{
  "num_key_value_heads": 4,
  "head_dim": 64,
  "bias": "all",
  "tie_word_embeddings": true,
  "init": "normal",
  "init_std_up": 0.0273,
  "optimizer": "muon_variant",
  "learning_rate": 0.00838,
  "lr_head": 0.00443,
  "warmup_steps": 200,
  "decay_fraction": 0.641,
  "max_steps": 8063,
  "dataset": "wikipedia_en"
}
MLP neurons of a small language model. Each row is named by its layer, matrix (up: input weights) and neuron, and shows model dimensions 128-223. Each number is 500 + 50 x the weight over its row's rms, rounded and kept within 0 to 999. Numbers have three digits each.
After each neuron's rows, "fires after" lists the tokens most often just before its 100 highest values on Wikipedia text that the model never trained on. A number after a token or word is its count.

L9.up668:441481576514463516506574465536476502477508599499541526573516498458536493469569491541483489515539450445553522479558650461656502478518503515441544530435564443572466537524519527514534605427399573546524504438460530490508578502437537543551497549477535445522460511519480489605509497490594518504
fires after: "ev" 17, "v" 14, "res" 9, "r" 8, "ra" 6, "h" 5

L9.up261:409494534540598495442573570485456539489624528489513538429537459400541527481514542463473536495507506520528448572465486529442550413528511552463553539442517505590466478565441551550586435435512531561522485454404474514548540436422527491484469426503524476474504425491545447552541512469495605418
fires after: "sp" 21, "we" 13, "ri" 10, "e" 8

L4.up180:495558579456342400468527509425415446403461571545396472548519523496474482465563528465482454535488604480446368575564505504455477502543512442437501536468515444476505466468499534567453470521528541512514482514443521485499555577471524526539471554583515456499472474568443448451553555526508520520
fires after: "H" 45, "U" 9, "V" 6, "bu" 4, "u" 4, "ak" 4

L4.up881:470587488457472502426535408418437430573463451544470536429431509456400483528474513520542441436434466511450476448430512495483614544456513551616546527560588482487444569471498525549607560530513542421565524606441521561511460561457462446543438487558555492562506497536532512456482511534493487526
fires after: "ar" 16, "Ch" 14, "Fran" 10, "ri" 5, "or" 5, "G" 4

L7.up492:466459539508512540457568455435400549423545499439555601428471655458497451601496503502553553515490474501549447491493531506525471514566475567444484512419491506542566506557456533596511394503526521545480519385479493547503533519537547356522489501418527462498423424551544544478452563465452533447
fires after: "re" 18, "we" 15, "e" 15, "Mus" 8, "O" 5, "gr" 5

L3.up164:531454469562511423457583567465540432551444381516471532491551509499488540516402524504458526470460488572531513484505483586569555559522454525481553543582521434395517541396552511528525517533553470449532557531487466511528432454508461484595469542519593564448466417455565512484564453426470458578
fires after: "B" 16, "D" 16, "F" 14, "h" 14, "H" 7

L3.up808:530493523472497448523519527475516583549469452622555556587467477496574513478467439497582501519507458460595537455542532445543479430485547449480511580506443566420481442483450479503519552579498488483458482448454473505481551402530517562390440472500419482439498484440591501430416553477404570548
fires after: "h" 19, "e" 13, "el" 13, "i" 10, "'" 7

L6.up510:475483410488524538445534444581465552538488519521455500405417432513573470452453519431488600448439565501575485480651458511492405559402512411419477529446478568431525455474479473508413482497528550465454520476478573469493489551490549563546556451541535474532459484509537492434510476521551545507
fires after: "sy" 16, "e" 14, "os" 10, "Te" 10, "E" 6, "Con" 5

L9.up736:472506492505499489430508557514452411400518563533552494484474519374485460457462511480521505578415594515513432529572501530545534533512543533571513440457506533558521507505499481522562481413514536515540402479489561478503480597464572520496489563533614509483485506461471429562440620514483484525
fires after: "t" 17, "mar" 8, "Or" 7, "r" 7, "rel" 6, "ig" 5

L9.up191:525528454375514557466538502440504516504428574545527372420497542569463516448531513512482462531549466496455479521392592440539477563451513538423559524401434500529484416604484615516500460518523557515478534578601469440485491515413537435469514472563538534529479490517537497509602556464490357510
fires after: "V" 15, "P" 11, "v" 11, "F" 9, "A" 8, "dis" 6

L6.up393:510553491475491480483511425539399518516524534480454538423478483481470570491497504523510596396562530513483564488469611477589520526551553533571447468539530455444440517527552514511529467580514454505441486559573488498474524398451501520488485551471417469577465479472459539427468547406477447487
fires after: "f" 16, "D" 16, "L" 12, "F" 12, "Al" 7, "inc" 6

L8.up632:513491544511419522454539514435426508533489538521441453541514478579548567407500462557533509571558474433576413458579574423577527410459531446477485494520471506538503520467542540425490514502457522517544523518462502434554417402442501555599469516484421442577534620432429477469564477559469562526
fires after: "G" 17, "r" 15, "g" 12, "v" 7, "ag" 6, "n" 4

L6.up315:478458548493479591431404448457509468507420500485385514462459466523593463500529526501487476573559447441480562508538513377577507443457551533534562478581465417448545481531435497562560527455529423436598475621570445547432542546467623468517583566507502477531506539507538517534459425569556485481
fires after: "m" 18, "en" 15, "l" 8, "b" 5, "d" 5, "av" 5

L6.up535:586537511623457510531448538529462501531545375507529491451466438479491482523473526444486459556550419461459462519479518531562567455408481489479501526470541507597551520452500468590442519447583495515537489587534500509543519475466574470509557408545498414479421581492506463592415479414489487484
fires after: "H" 21, "\n\n" 21, "'" 11, "by " 4

L9.up473:429537502473521492476552407438432541433486527454577484513455418499539600424531533495536520562480484588526557502580501560507464558544506526526519455539525492562390559519569524592421468512435528459498481471503595417465420482516533538377488492543535468463458577549453366509537487527576457491
fires after: "S" 26, "P" 14, "O" 10, "N" 6

L4.up126:461533450439482509425360425567473443392481424491483520524582526487542458516493519593454488393508511474546476582556501493541559511470550496468421594434479439507492491506563454467436463510485550517584529492429423544624454465572520516486542571522568400481570476517536454519445511483467438379
fires after: "es" 25, "a" 17, "f" 11, "t" 10, "s" 9, "F" 5

L4.up82:396494653457490582539462538497398537567450435540536585466550544498455474504499596462387469611510437365455604560562453491487463497517508512537484494446487513422472445528356514512443588399498473589454542478518581577531458557472567469569493423485411566503456499445486493478557450441499539497
fires after: "m" 22, "om" 15, "c" 12, "Cl" 6, "\n\n" 5, "em" 4

L4.up626:438497531439579628493495589507444469535433498477511573482488560504523503568511459512461462484433615472422465574492564544467570516593472482469499515476496588514455454595512431485526476440542469544460485482542561425543542384538500572473510566602561428489489468524509538463582468457464415466
fires after: "R" 18, "f" 16, "o" 9, "Se" 8, "mar" 6, "at" 5

L6.up452:501504411532467503485557450404495433526425559426466575466530528537498467584567450474533486483410468513435448588519528518434488462526470510525502455421549491563404463571472568514469527451497548522443457503461497465539611562474515540554430459555422484509415442512556437511584491546534527522
fires after: "Au" 20, "i" 19, "A" 11, "e" 7, "ri" 5, "wi" 5

L4.up786:552515577499425544535505463486469454446477568458533556470478432531442548486457505463508467464483536459435573456485504476533493573445450504498520521540563463520429518484573593501465426470538572475531543521591455445506518449581559565428618459453433435511508577540426476457479521560507517525
fires after: "S" 26, "P" 26, "A" 14, "F" 7, "o" 6, "R" 4

L4.up857:474577543394495465457494485501405512429596528433478483449401532529504407488491541524507543525517484502413473503497434471536514495431371545482403510558526509543467476543549512358513565493568465443456478385495562440530470511590461386454469531439524510562551558445629485559443498463491473477
fires after: "l" 24, "L" 11, "the " 10, "al" 7, "Al" 5, "o" 5

L7.up80:575503345500398579446503487523525500603557504576468517472558474581497532513442502546435547543551478485535477500463486455462528426446424504599501457473423549486434579442471464515528507468504483440523547512539510438523500515422571503495557497527479556458492545479535514384483548514502478497
fires after: "w" 20, "ind" 11, "ec" 9, "f" 6, "n" 6, "ic " 4

L4.up482:475575461498457516441461487472504504475534471498558486536399513410467560490443487439477402514534464444544476549535436504487549499450467540600544509460459510476500445540569466551495420532416546480588519473481437572496517491416464622539488505561565507537465512444492482514497581479411444548
fires after: "T" 22, "d" 20, "t" 18, "D" 10, "cont" 5

L7.up47:453464478445477597527480516491506543525474588521526483510452510397488524522510500478538509530438468469442609579550517437502483430597458539457510572610382460510395419473561489538577436513519479495536515485500479576523540533445573558540519528445426485586640499430538508608569435449513456491
fires after: "c" 31, "el" 6, "ag" 5, "B" 4, "A" 4

L3.up502:547470494436461540504541511500528387481522542519551479570542502493518442441512499439545524528404531508387602546517557499513448562513424576481471526446508467447377447516530400462591504477425582502468448501407517461530489401527395505563608443593484528449509502456484545512561436495496499485
fires after: "V" 14, "n" 13, "M" 8, "v" 7, "N" 6, "(" 5

L8.up482:480434478459523555474466504611392434499390606499441446536529491449446454532542558442476489448375447536510500517538553418559476506499439476607640568449503494506425498551470480456459493480477451510588465437502567478501523556479527444444437480451460514541522485538559556538487581489465437524
fires after: "w" 36, "p" 16, "W" 12, "s" 7, "Ch" 6, "ch" 6

L7.up50:558456435531530595473461562584523536509456472525502515489533458511518479528445424478571494470463513479379535407557455527432500520438471538559453521467568608549602471447521539470432476457509532549586545533422493464544595385519455499571502459468568526480477534542536486473415489456456438468
fires after: "s" 27, "f" 14, "S" 9, "w" 9, "h" 9, "e" 7

L6.up304:523493503532528603539485478513562592509416509583422445514477494457491475625508528410529525427422541470560495499406482470526461481462458504530583547494442633502507544529479519557599509511502475482556528564515521454538455539554506448578475436505518469473484420537469400430528545517451445428
fires after: "f" 20, "te" 9, "di" 7, "u" 7, "re" 6, "E" 6

L4.up397:590507534506496529606438556590459554566433460513540374517563515578625468538388479442496485550452506486544434531372464528543435490533415452395547515455576474522477377481454384473501485426485488469577529489472493566444489607483465478460438397468472526543484466531539530476522502473466492513
fires after: "B" 21, "b" 14, "form" 9, "ib" 8, "m" 5

L8.up335:427472503496508469401613530462403511491502517507464445601490586503536450541478485506548504449539494548474547503528453537516492540564541643490531512475446482527492383521515486491496549483450584559520479548463483535431526427512518448521501385548478532536541424479448495544486513469523505504
fires after: "n" 31, "N" 7, "re" 7, "18" 6

L6.up810:467549529514457483491509508570442445451397554574575553479541449576344495509410510511435524503489540495473495537555547459503527466515499499541554494507452486595498433497510549546475492493464487582485539475485577531494497470449419494558522536475526521485479508445451621522500595502597524577
fires after: "R" 16, "or" 13, "ar" 12, "Pl" 12, "An" 6

L3.up411:464517532563519542492548486493475519552455512488460451447533527536514434436478501488570429526484436536510504495437515545475518547433508592503570453468546513509458567506449491519453470385559444492538420497550411547428462563473416476508531467314484607479552451499569558506490458489417614491
fires after: "b" 12, "p" 10, "po" 8, "B" 8, "is" 8, "ou" 7

L9.up677:442444482545510565542471502513460574511501472479434583431437468505504482403502481448348462531539513481452461491499433475555480514517362450498515450455477521421534537520484521555494485463496454485625528575505393489529583418385439457590500499513538491399484473444539495507454564413522437531
fires after: "m" 27, "w" 10, "a" 8, "D" 7, "ar" 7, "aw" 6

L9.up484:417527566512507590491523508590554518484477462517521482554426544537505540528480445444554500532451393520530412484563484418527554441450409563546538535465571427465446532513462637502575452503511510569554531492501469456469501593468492512445517568475523455497569484537562487532467563506532519429
fires after: "pr" 17, "v" 9, "re" 8, "w" 7, "l" 5, "W" 5

L8.up892:511544572545595492421471480533450477503609598437424487503483481475550469543441538429503545523464434567467431407411456461543503463454552491552538513492473470502416472481562512574478418436513573521485418416510545455595573435504571469479511508583506529528435453439551496598552512567539468489
fires after: "w" 15, "F" 10, "fl" 7, "att" 7, "Th" 6, "ab" 6

L3.up203:473506505573537618550532529506409498610492402595529403499444525504532521489452497575550500546554433515472472468513516503566431449461507489411470488438464494379466488355526469546450488563502606573519552520384493458505510495541450405550500442484540509451479443451413531546477457510618536565
fires after: "\n\n" 41, "(" 13, "=" 10, ")" 5, "\n" 4

L6.up733:424445458472475506490542537510512540504584520527488509386446466540566530524420574453454468514532560597479408467456549497530475461535421475455533504459407545560567504543477488547502547614467486428479461522521533413483473546558583507575518438501538453485440474403452458457531490506496559504
fires after: "ri" 20, "te" 10, "si" 10, "ti" 9, "sy" 9, "E" 7

L3.up514:528449541503471531580422545428507449559515466581470536472530482544574531503478649455457488393514550486484413534511537529539516606513592523525525499544542464580529535461478473507454484507522455504559564441479456512558486432491446444583517587457498541449453481506456465380521460506522454542
fires after: "| " 36, "200" 6, "; " 5, "(" 5

L6.up821:465529525490521445586495486513454470476413532517518513539534576399446572481543505489495550465430558518490599455549509485352415470550515518445584446477556494464424474564566465417461553486406532518673456456546543570510590513459518533443507465551545435455429556529485413551525473509592505482
fires after: "R" 17, "er" 16, "us" 8, "Ser" 7, "A" 7, "ur" 6

L8.up487:407533434477429474572451544430509521478580591522514496466482464547476640495474585470532432542453477472431538450490471576518417460543468549509482594443475444449547487513530372524505578505509400489456527581494496451578491468587446566530516518520431453548511490510502545454474510523469603532
fires after: "v" 63, "av" 8, "N" 5

L4.up817:444438503516512471458603481514549547555513584513580483433486453507414448580490498541465444544508549468486569496583588506504514508474464475550583550467506452484483508545543477496596474462425494562362473470409570453529522609526480500514435537448498469412496497544531531503537466517431513460
fires after: "w" 34, "c" 22, "bec" 10, "th" 5, "W" 5, "ti" 4

L6.up698:519539468574538519486450396487557508461542552468420513407565479549501462476486509470496518529452480519614561478466525555380513486446440568557421490499487583570497479586465444446566480496555461441391449510510583425459525462562565447457501452475547552574572472455492541564509507504580469465
fires after: "Gr" 16, "L" 8, "b" 8, "l" 7, "gr" 6, "ib" 6

L3.up194:483445479539446444640512426577459483533511461468456525503503534464508518448468479480385519574465431536579583388598455508410404478558499407428555439543474461451471525484419449496473404429511462531487538535578519496552512416425476522539466483508486479425509458481556471579489503615591587628
fires after: "I" 13, "D" 13, "N" 11, "R" 9, "A" 7

L4.up788:492538513520630498494506545430586503487484514494460454462484434383482516548487510603500488465515478457534475525595468540457507520464534480563557651509400488495516519565485399534464429498496516445430476552523499478570386503474485561476492513506549506405510435621479480411445535519415463394
fires after: "p" 26, "tit" 15, "pre" 10, "min" 9, "sh" 7, "con" 4

L3.up378:446456516500509551412383481529519549630575465475522543415545543560430561536430565511473491491535482571549412474509520531484480500445490573521506451406397551489547533554526541411537581525444565501466482447473518493527567466526500504488539506586530509528490512540490524480536528432498416441
fires after: "th" 21, "r" 17, "w" 16, "fer" 5, "re" 4

L9.up888:448573512503531519463412488457468487518464446493468565368509411567447559552460567540434521527604476463483511492445599500494486497482503550549464553527471529424498464423451492461492557497528430475537550578477440565528459507526457448659428551502515449583519432466525537510522444448566540552
fires after: "d" 24, "h" 10, "Le" 7, "em" 5, "m" 5

L8.up33:498529529439453563498503457543512554583440521494550491480563469594563564533414481491537485539531462480430491622459574475493548447511333552495405583556512526558542485455462502490544465508490530462511469564430425525526568443543483527503492469447421492561466480460478506567526563439537504505
fires after: "des" 22, "H" 19, "h" 13, "a" 13, "s" 6, "d" 5

L6.up68:497505463455478565441532485516541528517504439464536531461515528511583398530493541558490432470512460550444450507511568429391506443404415434545549534526490573538542489489493475460532554461489463361473515501475638531487504480470484513578467477443581508603542565474525564447520425454492601542
fires after: "Gr" 17, "a" 14, "si" 12, "o" 11, "gr" 8, "re" 7

L3.up495:458502552544515483508562467466512344531570441506529537436569503510520462489505540501487508478480462456570485490594467371406512436531454513520529517563480444501430437494513451513419491528480511449435533556471450572476491456540514501399444502512506471527415440558484486494549467502495536568
fires after: "T" 16, "R" 15, "en" 7, "s" 7, "i" 6, "im" 4

L8.up777:452571533442397535461449485426450474558418471389495477446622497428526470499520463480529519459466532542570485530463567486651543563425493547515559500474535467513560558537494402499460488552507524433468555521491380530533594547488477448421489438423480507537565510571570518466570537547451550473
fires after: "P" 27, "p" 17, "m" 13, "l" 9, "b" 7, "eb" 7

L4.up428:407510391532462547551418522415550608472557449577588509600518491488581483470554504502424435542513497512453549511496532530554482559541499568407545541497494505468568450555511452568481586518544487610464481513527513485519421497488566526481585345407489530443438548512499494443467507507455489569
fires after: "n" 27, "N" 19, "-" 7, "in " 6, "c" 5

L7.up434:418549471431454474487544552456462515477484594556585523573470500560520580509545484466518467486523526535509514474540471504449447468534519477479498458401493566528527454418492475544507469509463430548404469529516477443493439547569487517511469524467520591461418531522570647558549462507524517471
fires after: "m" 16, "s" 10, "% " 8, "5 " 7, "P" 7, "2 " 7

L6.up753:485513542407449502563467462578377462474428447467548424431600503432520584528508468566494550474598532442501546546421542466540473543508484422517447479486488468448485513468627488451527413471530523554485427444540465461503492506546575492600519499535544576488557508480496525510513540482538519480
fires after: "h" 21, "F" 17, "gr" 16, "f" 6, "bl" 5

L9.up772:551436455466479457525528427539560547542558490484543469496537521548430549473531505436473456433473502550552403448397518494475552446439544458484520507499509473455515536523549524439534451516544432455520429489547562469473457530507441552605499534484493495569570535426566528513498517462551536568
fires after: "f" 27, "A" 13, "qu" 7, "Au" 6, "ab" 5

L6.up44:528531480588536543549515541528464575623508555501492543429487443530512431595504598503611453564483478491443524559487532578412516499530531396357476518495530426485462489481516408421572459472480460508524451447516476553497515512558629467501456464493602629473500472570494451493429527490519488537
fires after: "," 38, "c" 18, "st" 14, "C" 4, "pre" 4

L4.up509:509516511451522557546486513521467582497485487541450512552486531494585442571475539396502419483549543532484472499455538542465471500424521442451490474530522515384634446414475473470536544584494565443522490463441548516467550479452529609504511517526499468575592585452519340430505551475577557522
fires after: "a" 25, "h" 10, "j" 7, "co" 7, "o" 5

L6.up823:462473500536483525485509538494470486574531514438403370426450396573543527443453482595445599521485454493537465466519561471510437481552614548577446473527437475491432564503586479522512475477468472503513468551479540523486532469520484540471544544525560548487507432523390488457483486528540473491
fires after: "d" 24, "D" 16, "f" 10, "ind" 9, "dec" 8

L6.up624:475496557544538509479538429490504536630443486463501608495475486471493505540515478470511517565491489509441440525480554490603456473486487428554498493502389440524530558532574526461534495405429476472510419518479512373496482531487519451514485530539500423477436473549444526524557541526450433431
fires after: "w" 25, "W" 14, "ev" 7, "ri" 6, "ro" 6, "un" 5

L3.up555:555455446555474555460411548603515500505472430519518403494490504517456449553451439490460444454423544577460524441475546464490522566535507529492478492511502454625551516465518507505474540551430524444563479498492409506614447423565545512561486539567527498506547478564578550425445549570514467424
fires after: "f" 40, "F" 10, "w" 8, "al" 7, "aw" 7, "ri" 5

L7.up580:570529500470446489564471542541473471518424522517440501511513460556459536505543543391552489408430532488516481516510426489489581514446488422489535455473446538537431471573489446475531470443539472443546461454473566600477518482599632605560567474460545448471481616534431466415581505505449511377
fires after: "G" 34, "S" 14, "g" 11, "K" 9, "T" 8, "V" 5

L4.up46:566492516528410531431470400615516539477450456623482424473508463528434512485495537499467479534507564532473473411528547541501456547518449529596528435427465510541513381452549442472532521475526545484529547411316435503517446530491539590481516571451552451499560434510531482446465542480515459499
fires after: "a" 33, "===" 11, "s" 7, "h" 6, "f" 6, "F" 5

L11.up243:569530586500563504465583526458577474481505482492409482599481462520523457541555516440481585454463463461453495448534517526559470541543568371497587530476550487400542502411498538540478546561484425535524454532519455434424485572443561503471498502455540428486526493442465572449579460481479471537
fires after: "h" 21, "H" 20, "ad" 13, "n" 11, "f" 7

L3.up117:481527575579561512410503515536556463491568500479391515501517402519520492507517512457552639540564477488535461556505559560475560498494539470446522520501434596579497449456476514545570520435516531439508512422385539546512495516495571504573484466426581451492448544526486436567570391483454530469
fires after: "gr" 12, "i" 10, "si" 8, "w" 8, "ch" 6, "r" 6

L8.up399:456502465484479471440464579514537489429474485550525508568417561490604517483566491557519453454514650464578454489512478557526558510538475454530530482391387479551488513460550448493480446551519525552528466494529480445488489461522505548515534598510516424577559569489507431406467493457567480407
fires after: "f" 17, "t" 14, "at" 12, "sh" 6, "F" 6

L6.up412:516586465448596563463433607558383506445470543587456538559504499537495542564593521491457495513429548544481546516449527472554517440430477548540460491497477471472457487490569523421500532498487433484462537456544432564478485453532454544433425456531517463559502485590410472420480609505545449484
fires after: "\n\n" 40, "r" 8, "ou" 6, "b" 4, "R" 4

L6.up493:518556493546602531423459427462476523494514491457501474424467442455559485475580492476418565525552579422435476461490430541465592567532551485561527518489473538483490445516457618432541507433469511478523451586464514584376437484557417555444561450593484537492468428475520583498470456494402463450
fires after: "at" 13, "er" 9, "T" 9, "et" 8, "P" 8, "om" 5

L3.up733:483499541427491559440474553509589537564582515415502525421454448576516556473495468514501512539564424556509443558560488530538529476497560521516467580455576590437453394536489459455498524537402572458455470496462566611473560498456490410477553429432553550523478490529562524501468456450624539477
fires after: "D" 31, "e" 6, "ass" 6, "n" 5, "S" 5, "re" 4

L4.up507:496513444461591461440491591492525552469513478445524524569476410498574441445570576499562508573556460468556518545574526503515478536536454496494572578528562512497404470583532537550426487548485610472459437479421474468479595409577457465539432425425513426512495453421512476524430565510474556518
fires after: "i" 16, "for" 16, "ther" 16, "th" 16, "is" 6, "el" 5

L8.up220:516548510499489434505390559475489464548496552497416510497398539528424573485551446488517557439439492502512523434439473451516493567437557484540599571513358462556464536519555457495479442501468461533539469618480484394452443538550476465596513491459488515415496441512524539461449575558443455430
fires after: "f" 17, "ul" 12, "of" 9, "s" 8, "re" 7

L6.up74:527491500546529531586536524563486577511463487435563484466399421557493602430481538420571518546575479428515556440437483602471416483558514436478549494432510495574530477512472419478489494509387502500472465577502578500427482519457460594571524614487498473441480586470455602434511567477504463479
fires after: "ad" 25, "min" 12, "ed" 8, "med" 7, "vid" 6, "in" 4

L4.up313:479504583467424549469472633384479430491454481532504516458500503452487455595433509434454498533439589509432394599579514505566437543505505511462576458482488539521583584397532493508512578484544476449457439511413525593431526577557581407487444548429443554440477535496558483357509476548477544467
fires after: "m" 48, "M" 14, "b" 7, "comm" 6, "ased " 5

L6.up89:495570458443533538484488500538465564479522561527443444474458580554562390522564513513472465509516542551541512465500566485570528497547452486550530532487432511549431494490454538579524431541418467487472388470454562488495529525467532514425531562467537615440471507573517531524459539573512484448
fires after: "Wor" 13, "O" 11, "W" 10, "w" 6, "18" 6, "B" 5

L3.up505:496570505507467549433572481495524438481404574591469380530514433488526425506436624548456519515504533385455524543415587528574468528560524446517528525470544600541473464540558475546428490495466511518531517487454471513497448553458566485459490493600568565490487522458526493506471471517513498504
fires after: "T" 18, "n" 13, "N" 12, "v" 12, "t" 7, "V" 5

L6.up590:420507536527478517497500463560522480487562570556379520482460514462434551544478534464480567519604530598500437403547561467478537409450471538487514474475558539449468560509463480529517371492531501439487433531471472489534504560504534441560473543452549343585512464424524481513534574483593473472
fires after: "h" 33, "st" 15, "w" 10, "d" 8, "ch" 7, "l" 7

L3.up116:495452496472482463479502446470466532577449578470507484560512562418528525455488471544559548529518505499572463525449406567460576503516450493569531556416518522579469564402488506477466468527497490452510555565529581393544462508516459465419492351502541530529543466577594488459458512609480588459
fires after: "pre" 21, "i" 9, "c" 6, "p" 6, "tic" 5, "per" 5

L4.up288:455547436483526467510516517584574466586579512487523495460400415582511424581443548480521560478470568571494454497467425502437460505438494516452546631497494512467454428474563455483461497483571498470457425510475594499443552541546535416472522447509507538541546522396550509572463428448507469496
fires after: "S" 29, "sy" 17, "D" 11, "ind" 10, "A" 8, "y" 4

L4.up778:530463529540462513550404454582576428642469460534459449488501494594591389514436500585522496515503541512486517598511508494498376477477389498464489451543489548501439437423554424546469547575561511472431459491504540522543539535513607536447575515461472460506405492501519540562536473450560424470
fires after: "le" 21, "B" 21, "e" 15, "ul" 7, "b" 6, "ea" 5

L3.up245:497508536443397594494437512479490420453478498566384506536471581516511496493437488441466551524564538526623367450483593527545399546509560482514527484517516433552434511398548488537494506522563512564453488413504532514458554501542437441441543514521481606483518553501466585489523481535435545421
fires after: "wor" 32, "b" 32, "f" 7

L9.up684:487566395493551564494403549561570575454511451543532499531467505481487548538463473475477543468482528433531486443374536406581421504544522511501501527471561470514467467492547491477529424492563381604491454458458568548555461572518500437505506502465530573540546465496481527576470494511515509467
fires after: "b" 31, "m" 10, "a " 6, "ob" 5, "w" 4, "." 4

L6.up796:405540485600471481523459497448474441495508452534566441569467465485454461513520440541495593521555468537544489572556456498503525511612465512530619491450440552602482532509468464542578484492507566500516493387499489600403514554448473484565533462582530572451466469464477531523527606513504555503
fires after: "T" 22, "or" 19, "Pl" 10, "r" 5, "t" 5

L3.up869:509411552476520486514508495478478510520571573555435410499534513410533559490570528530538462543445493543565517481537459569588542501563508426580429536463426452537478541436430356489552464435518474426536512523646494540516361512449458508451574409546457497442468401485590495437482572508486522460
fires after: "pres" 12, "p" 10, "of" 10, "f" 9, "pos" 7, "pre" 4

L7.up802:481471444467495459510577523501431555551476475522388513396471546472498480526445404505556509446398453522401538517491504489487514507492560462457575519432440608518483492467482498476501391520553459445445441589446523371521563521510594515508415539457555449588447509521588406517592509522588471524
fires after: "pro" 18, "re" 11, "con" 10, "y" 8, "es" 6

L8.up262:573430565462514450455491578499429576546509495484490557469452473564586448476445516594528496467477479519490576512590544523505524476560488477539438448471349485471445503512574507430533524476490520454441442559445531533444476442510444483520546444516532353504513507522470568463538537515616527459
fires after: "o" 23, "C" 15, "os " 6, "as" 5, "Col" 5, "B" 5

L8.up309:475538409500502524538460460476504601533433473478464511554479429549525528508409458503465429484478341485534427468504445510420487537452471502456470441494417559520484460527546564470604570525472618499621471470562555505581517514480424533486564455467495574478463541468442523492541530482532556456
fires after: "re" 33, "R" 20, "r" 4, "-" 4

L11.up624:501578438501469588397471518515407495540462506549443420570444552472463501614521458499502407599550521491456544507487555464561456505516580502475496483492349547566473557419591433485476600483434518546486466441489459480467482478452568474404376527511516536544492427472418484497582499485573495559
fires after: "| " 26, "b" 12, "R" 6, "T" 6, "r" 5, "c" 4

L3.up433:502504452499420493519434521564454465530512432468581500498508413565425522520425586510523538497485532433461575512561512545508522470565493496535533428501563533514453476442480533504556414478418626444540564527502483425523549499537475461556485579528484504467460646473413410450509509537460535533
fires after: "R" 31, "J" 19, "| " 11, "r" 8, "S" 8

L6.up702:535571524499455509430447478480573539578501556469461475506527509579487540499466516541517541542560476373508445434517528476541529435507432516553434471536419522465436522576520391531462470503449491422458454534499496565512557493416522438529554584482568444420430536478538543476482429430567490454
fires after: "di" 21, "m" 20, "f" 15, "w" 10, "d" 8

L6.up886:482534518554468551409515522514429521544493571497375563434538513498548584443480491443557483550445510528570497560516522521528520491496489440554495580434460471510530507466601519566596492406485500459475475426459480459618438518575579496589424588482412484528495607521598518511464397474514473477
fires after: "w" 26, "gr" 16, "W" 11, "d" 11, "pl" 9, "pr" 6

L7.up455:520630521506577497574509523560512405491440475537388416528523569592556513604453487484476511494564496519523531436471528531498511539560436491479538535481492553488449451400623456512480474568504504514520455406567403536421434522512518452543455490584550444504526457475447495482565472348551478520
fires after: "h" 18, "the " 13, "b" 11, "a " 6, "was " 6, "H" 6

L6.up47:496549435583576500460562516418525441508517530414551448548477517580489448524506478509527486463433504539502494472540504517489478421525490424465449518448525456465582509529507566467426583500568546406549448501547663456517481517485430522513527444442469481476433469558602513417587538458631520502
fires after: "i" 31, "re" 17, "vi" 8, "en" 6, "ri" 4

L4.up474:539538575503541537604499589478471533525499434460532524483495517609469464461467469495415467537507505442541418514509585527520518538486487494490511432474466470475473455455474431534482445557502550494503502475527479482553471456529519425490639426475580472530510580480404502539416459502503555496
fires after: "\n\n" 70, "ann" 6, "ere " 5

L7.up683:455582537482579510538553437573501553497485478547501537613420512478481518539550443521485433510421584553530503570479547376548496538457530461548530530538436515504445466547550436474470438465525434487525481517472477540537586488560452517510461479627554434454455482561532497474474608568485417474
fires after: "un" 20, "ow" 7, "ou" 7, "w" 6, "ay" 5, "e" 5

L8.up562:451428418522506561559441435472529473451487488504494574518485468492487489494465577480449538478434470498564537474471458455601534487404548481437482525503457507502517558411499502641568405531527508490513437511533534514569514482428518395515410482427503499597584552550451585518483522432506507533
fires after: "le" 37, "m" 8, "g" 7, "e" 6, "ch" 4, ", " 4

L4.up357:509517499574509495520559465539457561504455511476531572488473556565579423564459490502426464559423541447547498503566500439436585576419430549566529483489455439469602479504540527445497500481533549483455483513398537580395449484587528550415560481503627468528443562440572508520487509480507505504
fires after: "C" 38, "| " 15, "B" 5, "P" 5, "T" 4

L8.up201:418450533457476557517473575504571488473449562457494460531546429470444506505517525589469384521554423487585436497523505503618521443428525543537510522430542387445492494501494463538536561523567495474522458573531460444476488539530461566467520480493438471546559529494557542581506442571505494475
fires after: "pr" 29, "m" 8, "v" 6, "Pr" 5, "of" 4, "of " 4

L7.up830:508457477473525438531495536607494437483427501547563513467427498451539453513471533492485540454424459565642511536525522450497541496506511513444622572514482543516501501520557469538439424480556491458488507548419510514484498453495523573467533424485542444496501526501473499451502542549509570487
fires after: "g" 34, "ak" 16, "t" 8, "y" 7, "T" 6

L9.up29:411421519499518479403520500491456514467497561548615429486534382421513537516477585475516506610532476411455545461474507497495547500565492550450457545511533578573483455580493481525547415489496524402474540533449423637593455485456420504545517521459525535512554488511491512567456542426490548426
fires after: "or" 32, "in" 10, "g" 8, "el" 8, "c" 6, "sp" 6